MLP neurons of a small language model. Each row is named by its layer, matrix (down: output weights) and neuron, and shows model dimensions 160-255. Each number is 50 + 12 x the weight over its row's rms, rounded and kept within 0 to 99. A neuron's up and down rows have the sign that makes its largest values positive.
Before each neuron's rows, "fires before" lists the tokens most often just after its 100 highest values on Wikipedia text that the model never trained on.

fires before: "le", "on", "id", "h", "ir", "is"
L6.down75:45 36 44 34 77 43 54 51 36 62 46 41 60 72 54 46 42 54 49 71 70 34 41 65 41 44 66 59 42 76 50 51 45 29 40 43 41 59 44 63 62 46 55 34 63 56 75 62 60 50 48 45 39 76 55 45 53 41 44 42 65 38 57 63 42 53 67 38 22 41 59 55 66 46 48 57 57 34 59 49 34 58 43 59 63 48 63 41 36 57 34 52 67 66 56 32

fires before: "pe", " S", "-", " |", " L"
L3.down646:52 42 80 44 54 30 66 49 38 58 36 45 65 55 46 38 41 48 50 53 62 46 63 59 66 70 54 46 59 49 32 57 42 57 12 44 80 53 59 51 54 67 48 59 54 69 55 63 50 70 56 55 55 40 59 65 41 37 43 53 51 59 42 50 45 37 48 35 61 37 51 57 68 72 52 26 54 63 65 40 48 59 60 49 66 51 25 57 65 63 32 52 56 71 67 42

fires before: "pe", "a", "ed", "v", "ing"
L2.down157:51 50 53 46 38 72 40 15 52 43 63 60 67 47 39 69 54 58 61 30 47 46 46 52 58 39 53 26 50 51 52 37 36 26 99 72 40 74 63 46 45 50 70 36 42 51 46 30 28 45 50 59 33 61 68 61 58 42 65 58 40 38 69 68 51 51 36 58 44 54 47 59 42 62 50 51 51 55 54 44 31 45 54 66 55 56 36 50 42 41 57 55 50 34 44 51

fires before: "il", "en", "al", "t", "a", "ies"
L6.down181:50 54 67 73 48 35 64 59 59 39 38 70 46 52 69 37 47 38 48 40 46 40 45 54 29 49 62 39 45 48 69 41 52 51 54 39 68 49 82 55 28 49 32 37 52 31 31 49 31 55 57 41 63 38 24 40 64 52 57 66 35 65 64 50 26 44 35 37 67 65 50 57 72 42 66 36 58 50 56 48 55 34 45 53 48 49 42 47 08 26 62 36 62 55 61 52

fires before: "\n", "\n\n", "es"
L6.down285:46 17 61 74 48 70 45 57 60 52 37 47 49 62 65 41 52 50 56 56 47 56 38 43 53 33 52 52 41 33 66 42 36 51 82 51 45 57 31 47 22 40 56 44 25 31 47 65 35 43 41 30 66 42 52 73 42 54 49 40 45 68 51 58 67 54 42 57 61 36 49 47 35 64 33 53 38 43 33 52 54 66 48 30 46 36 43 34 52 66 48 36 67 55 43 53

fires before: "ond", "n", "ar", " of", "ion", "d"
L3.down693:43 38 60 36 59 39 60 59 50 43 56 40 61 65 56 84 40 73 58 40 36 50 53 50 57 39 43 33 32 24 51 31 53 47 47 48 40 62 42 66 26 43 59 32 32 56 34 56 26 42 64 39 64 30 46 69 43 65 61 46 47 62 49 24 53 53 57 58 33 34 47 49 44 48 55 45 39 48 36 50 37 65 68 45 44 57 62 36 57 36 80 51 64 34 59 62

fires before: "out", "s", "le", "and", "ov", "ro"
L3.down74:52 43 44 55 67 47 42 54 28 64 30 63 58 59 64 41 53 76 53 53 37 51 71 46 65 36 62 67 48 47 69 49 61 73 72 35 30 37 49 28 34 59 34 46 57 62 58 49 52 48 40 25 53 48 50 62 46 53 38 44 46 51 25 77 59 45 51 50 63 60 52 53 70 69 59 47 45 78 62 37 50 47 51 55 31 48 44 48 69 33 27 32 59 41 51 54

fires before: "orn", "fer", "ied", "en", "f", "eat"
L2.down457:58 57 50 32 43 46 41 67 53 44 54 56 48 61 54 46 46 57 50 42 25 49 58 50 35 55 57 76 58 55 56 41 34 40 45 44 90 57 51 65 36 46 47 50 33 50 53 55 47 44 57 45 33 51 53 39 53 50 57 35 72 50 41 50 80 22 50 44 71 64 41 67 69 65 45 58 36 39 51 56 45 54 54 75 56 52 61 33 24 40 64 46 66 43 41 58

fires before: "ed", "ment", "ted", "ing", "ic", "s"
L3.down362:56 61 63 54 54 50 42 35 59 71 47 30 26 57 40 50 71 38 54 52 34 70 55 42 41 56 51 40 70 47 42 28 47 40 59 65 46 71 57 47 39 51 55 44 63 68 23 77 48 38 60 42 44 59 45 54 45 62 46 57 34 61 48 33 55 59 54 72 58 50 68 44 46 34 39 52 56 51 44 38 35 45 55 75 72 65 57 40 90 52 48 46 48 55 44 64

fires before: "ic", "ion", "e", "ist", "ity", "i"
L6.down626:66 48 58 72 44 52 44 59 40 39 60 48 68 48 45 58 68 31 60 43 66 66 41 53 42 58 50 48 61 76 57 42 66 43 44 40 32 23 51 70 33 59 59 40 50 34 44 73 56 59 45 51 60 49 44 72 35 38 53 55 44 78 53 47 69 55 15 72 34 49 46 41 39 52 49 30 55 45 59 56 56 51 53 44 64 56 55 24 68 45 39 63 39 41 52 53

fires before: "c", "ign", "e", "tern", "h", " An"
L2.down210:42 52 57 48 51 50 53 35 75 55 65 51 58 50 48 70 64 53 41 55 73 61 44 52 50 31 45 54 59 44 39 29 62 58 53 58 55 53 26 29 27 60 59 59 47 56 60 54 48 36 46 56 50 37 42 64 51 42 57 70 52 57 31 43 51 24 51 38 53 60 58 42 41 62 46 82 29 49 54 39 68 65 21 23 46 39 68 60 62 47 50 59 39 58 63 43

fires before: "p", "ph", "b", "C", " C", "m"
L3.down261:53 54 67 57 49 25 70 52 20 49 27 64 29 61 50 28 67 50 58 56 26 37 55 62 53 33 74 68 47 64 49 46 57 55 58 50 65 75 53 52 50 50 44 53 79 63 31 55 60 56 46 31 48 58 53 54 67 40 46 54 42 53 39 56 51 54 57 57 44 57 50 55 68 53 36 33 63 76 72 42 40 33 53 40 41 42 49 35 44 48 29 51 22 60 65 53

fires before: "ame", "a", "om", "ome"
L3.down430:51 62 58 45 45 46 57 28 43 46 23 56 33 40 42 60 50 54 87 76 39 34 40 48 29 43 42 45 62 41 33 25 44 47 16 77 58 49 49 37 54 51 37 50 30 54 58 48 39 44 57 53 52 38 50 35 74 60 77 75 41 37 50 30 53 60 13 72 63 25 59 46 68 51 40 62 56 51 43 63 51 36 49 59 53 41 48 31 46 65 50 39 45 54 41 30

fires before: " to", "ign", "v", "c", "em", "m"
L2.down440:64 58 71 37 56 45 53 52 66 70 59 57 56 57 55 24 55 47 60 65 49 47 73 59 44 18 45 40 42 50 47 21 35 74 42 60 36 59 41 56 69 49 56 52 41 46 77 49 54 32 50 39 55 57 41 41 50 35 59 58 48 55 58 61 47 64 65 59 43 62 68 43 41 53 27 58 67 49 39 44 41 54 47 65 46 49 48 57 45 61 48 41 36 52 64 60

fires before: "p", "ile", "t", "ite", "er", "o"
L2.down222:53 54 56 27 64 16 59 51 67 56 30 53 36 55 24 66 51 76 65 50 54 59 46 50 47 46 40 40 33 37 53 54 70 42 55 77 39 37 44 58 47 52 47 42 39 58 39 69 44 51 56 51 67 57 57 63 63 45 39 50 67 41 42 47 61 56 72 39 61 42 57 45 56 31 34 54 48 36 63 57 57 38 38 58 72 35 49 51 52 47 23 67 59 47 40 85

fires before: "t", "s", "n", "ts", "d"
L3.down49:68 34 52 36 55 46 35 30 44 62 41 54 42 46 46 47 35 39 60 48 47 55 58 57 23 40 55 38 47 49 54 44 51 49 43 46 44 43 47 52 49 69 42 48 59 69 43 61 45 41 47 54 44 34 44 50 61 64 62 67 53 60 74 35 64 46 60 52 56 50 56 79 39 70 45 51 60 77 38 45 29 60 46 35 52 37 57 48 49 34 68 50 56 51 47 60

fires before: "em", "c", "m", "ad", "ur"
L3.down679:42 51 65 53 55 37 50 47 36 43 49 43 41 44 51 38 62 45 43 32 51 54 69 64 50 26 61 48 35 52 59 45 42 69 51 40 40 55 46 49 55 62 59 37 33 55 59 53 37 43 62 51 81 51 53 50 50 67 46 66 45 42 69 30 62 36 38 29 65 42 50 48 41 55 29 57 40 68 49 37 45 68 30 49 40 39 54 46 36 44 47 54 49 41 76 45

fires before: "a", "i", "e", "in", "as"
L3.down667:52 42 53 62 59 28 70 54 33 45 25 51 35 66 55 42 49 44 49 49 38 38 56 90 48 44 71 59 53 65 56 46 37 85 74 45 47 62 53 55 45 44 55 42 65 42 39 49 46 55 48 40 57 56 57 66 49 45 50 45 55 70 36 59 47 50 41 57 43 51 69 24 56 55 81 27 53 82 59 55 51 49 68 54 64 61 56 35 45 61 40 57 47 64 54 50

fires before: "i", "form", "f", "bum", "c", "l"
L6.down388:33 50 71 64 30 31 40 51 62 62 43 64 28 52 51 34 70 40 60 44 48 36 39 53 57 48 56 36 72 62 63 35 32 53 79 41 54 39 72 39 32 51 55 55 43 58 52 58 39 42 56 47 54 42 57 48 57 35 39 41 56 53 50 39 55 57 62 64 56 42 49 46 32 68 53 57 52 44 47 43 41 43 48 54 40 44 52 55 57 54 35 46 28 45 38 44

fires before: "id", "ide", "ed", "c", "el", "ity"
L3.down80:48 68 46 37 60 40 52 44 43 33 51 60 51 37 55 48 47 37 37 68 49 63 71 69 47 47 53 50 42 70 69 43 58 61 71 47 46 52 43 51 32 59 41 54 48 56 57 54 61 36 77 42 46 29 44 62 33 46 39 48 37 61 33 54 64 32 49 38 62 47 37 45 23 39 34 63 47 45 50 71 71 58 59 56 66 61 61 35 49 52 40 51 44 61 59 51

fires before: "bum", "l", "-", "b", "i", "th"
L3.down519:62 41 62 41 36 39 46 64 40 44 66 45 55 59 30 22 25 43 44 60 28 46 65 46 30 36 62 46 56 67 70 45 48 63 71 44 47 69 35 65 53 68 46 57 33 37 32 58 42 27 38 55 62 43 56 49 32 68 38 48 55 54 39 42 66 44 49 56 26 41 46 41 44 46 57 53 57 58 49 43 48 52 46 60 46 53 70 58 48 28 37 65 49 47 65 35